{
  "qk_norm": false,
  "init_std_up": 0.0184,
  "beta2": 0.98,
  "weight_decay": 0.078
}
MLP neurons of a small language model. Each row is named by its layer, matrix (up: input weights) and neuron, and shows model dimensions 16-111. Each number is 128 + 32 x the weight over its row's rms, rounded and kept within 0 to 255. Numbers have three digits each.
A block is one neuron, or neurons of one layer that tend to fire together. After each block is what it responds to, as a language model described it from the Wikipedia text at the highest values.

L3.up196:118159125136108085087188149180153129189140099160133136120127108135140160126148150125197154127157086195109125124072097135136149118151090076082120079118088118127199172093155091159131126058146150191071112182096152120161128061176060109157117085108153119057137120138141154146097143122138082147
L3.up1456:133116142106146120140138110189158101234133073113078182154103124038210166154106120123121116094096167065125133104153091135126147106167108086103070153110118146143128099191174130107153108107090135157061129095124149102092118131164084143039154066135103116127051113154104141205154179102187120128
Word-start "su" fragments

L4.up188:146113087124164122145114125148143170134100091168052168126102135133158131137128152147159073138106128167208127123132049152142168110163121082143105092114177157052142157113087123097123139093158133133127118230160083080172183147149061132132149185078167130157084089142069120161164143169160163160
L4.up641:156146087088186071111104144126147140160099137116136159065146155114121143112133121164088130117176164060152144118134101185119128120149142085166042137087204140120188108122123140110105125071114101154069105138134103108106153171148099112130155205095119105156090174120125096141156181101168201142
L4.up1263:148148134142140074130116119167123127115128065105086110172147103120166115147113089145096114134104136141154124104129073156152104129182130133181119169133199135081135131092073094137150116127188162137094095202158144086124168151163099132160182118078165108147013102096100114174133191164192171096
L4.up1270:147141089144142125134116143146134119137129121137110140135090150150170156135110092179131113189097130116080106113098110151162158166180157183101119156086205195149128140179107126162096095118170155181147087160114095097090146178173092066138129192119081139144059110143112136137136118137164157134
Row-start tokens in lists

L7.up132:188199071147149134095182122177170117139132167168103159144123142136140131146183091128109139145134095090155142109171111128132097136141154079149126095156138123094142168141138111078182096140131115149108134233158150076157130132152104139149182093109067089159139143133076104116145106141128098075
L7.up202:178128102108156134143108094212165162137124119090112136119104153117083106159124127120102095111140119198095120177145155174093128087118115069176140192113134114179126129139134135166131146123085170116167088159083141135156072164152154123153172170134118103154059153077111155150107184113116132162
L7.up214:141161152147121118122146131188164159135128165118134111185142130123165184123133120102084162108125145117157148127152128124099132154097118053137119197173164080144120116114104063123093121077170141114065128063119154157152136146129123131085079086141167112111073154121140131144171176178178155127
L7.up852:195133039098197086125176103166148122083118113135083141119127143126122148134156095132157084154133144145136147177112095143063093121191133123143103139142117158126094112162137072071171173091148110144130122241134113163119158140151110117099148153104102091149124138154111138150165151133198136120
L7.up948:090147113115140068142127108168133152133109118142098164118095119093204092131133090173091077142113116167140129092121086166157114124159105144145161145139121140160142091113118130150166153142103118141044075150134185079141115170159127137113123106101145136130138127126110092163169152150151121088
L7.up984:197133125075159090163067112107093106083116150170130109176149130115108117117127140091082109110143156152126088124121151155121134101134114107084132137155165100068192109103126129166165137117100119160168096106072170128108163184160125200168179152074139077139152210132119144133114222131131123105
L7.up1307:145083096162133075139171114150148155146109136135140173163133105144115135144162104085176144152148073153115162107102087166113155130162120060147122129133162170145111168106131142008132092114174099145120114151114115140122086082164100130127229130085137079159081113118096146155111145130114118146
L7.up1319:154138079116218077119168095143138133095104131138148190099040147117120130149105153208104127161128116095169103083115108156127098121146134086147131165132185165162119111095079159148139107128130102116043150151135114088139121145098122123142176105106139097145089123091121087128117147132116118139
Row-initial dates and numbers

L3.up676:128139117139170126160200116151128152125095172081064124120127122145173133112117126140077104181153136168141069139107108176162098178148147143130083129133145160078170103136112090134141147146124142164167124178115090091110161182182076172173143130063180121139102084166144113116131167136137210149
L3.up1395:130104135174148100168186125129103164130150123092119154187169111082152078179126133173161136115156120139093105083135109161124089091117114090141105133136158107087158132109054108110151182098136105107100157130154140138156101140169079176111189143086202116163088159066105115152124187172149128112
Line-start list and table markers

L7.up13:114178115061137155154145107157122163168118072144132184167111118123177113116126165096162079172088152192137091079167153096169143084136137068128078120061092167082127071118142165120123069147095135097146154143067120096096138093155083082085110155112136117114159169083093077184145113069134165185
L7.up22:068131113134144151098120125128135131135154109137006124178102126089123153099081161109125166071163142090086108098158091107193117103127082117136152118138124102150119111173153164153154121139162211236093068136129138151118161167123114112058159050078151123110142133121159125126112087130130104163
L7.up228:159125148129144095149128153108093168140102114072104108244120150144151110166094113112131103148081100142102072143149107214140145098143153164147103147125186111093114086128138151069102113141125098131161118166117136077199147173119184144145128025078132094175101182054191108122150151105148148138
L7.up439:107087135173116164087144146112111175114138114107059086125121105087138194171095121147159128117151200158120056114088094128146117122159135041133122111161156094169140109141137171165124138097079131192097158143123144083103162112076121112141077180133127125130098133121159098153122082129153114112
L7.up487:152107151094113121153106101153141180163157154120104141120103145107191127088082125125111110061167096155069112117074102119106132061174179110176072143093134036162175100173117112124149103132039146182085197128099159053105174125226159077072118058150150133144172178042151098114104120162126144150
L7.up676:157137123064126144135130129151099111087061071134119124099061081129232136159123087174120113128126146149167163133111137121112098061204158142106120117130147118138108130113150158195125155154089207136090145144165109107076149139209119112210165113101115121073153179103150080125141175097145124162
L7.up683:160065072159161139204080059138125095132086115162082098167086089121149130136162153082133079135156122191107105151144100116111127077108121055086128112133085124128117111151090133139106132132088129107125171147078150102140133087187164182144141147110093110120119145149130081166103115158129159070
L7.up701:117090152110136084187152045157143119126074160204079134126073108151160106183122169133089117107160112156094179119115105145091142122162135149119130140114135086131172088142148134120114131160108088114154140130107179088122121106175155094128090134127106137164117103108127081150139052123149104084
Predictable mid-word fragments

L4.up24:094108098086153094127121113153130138132116110111068099151107087077203159145129138081146126126123156100135092137150046124164111112181095132176080136090155168075170146089152119136208140137121164153148109098111151096107136091135192194114151062140133126157099150100091100208085080121176078117
L4.up194:095034126097143103109113148120094175150044106140168089140136124089171180078130164093135157138141161122146109090137071207184088130116074123165137160079202105172116112141119098123126116095120127124093163121177128082164103147121115125113134130107120115116097118107114084197132087103190108145
L4.up654:138183064140166122134129092184179125137092061140141168159130141094160144135135174128127144150117121158145124076080077138117137118126056076100098150086148114151163129165105130117153114122138097158120139099119118130167144165160168121052188119039168132096168137112065100209130168118143127151
L4.up1023:096123086065156134082178113121140170126098097117095080089112086147187154134099135105112087105175183164101116154106099148097143111105093169143143135084144083086150060112082158142107168142060090158111108085133155114136118082117173157135107171138142124104131127151071102146114147118131125132
Mid-word vowel fragments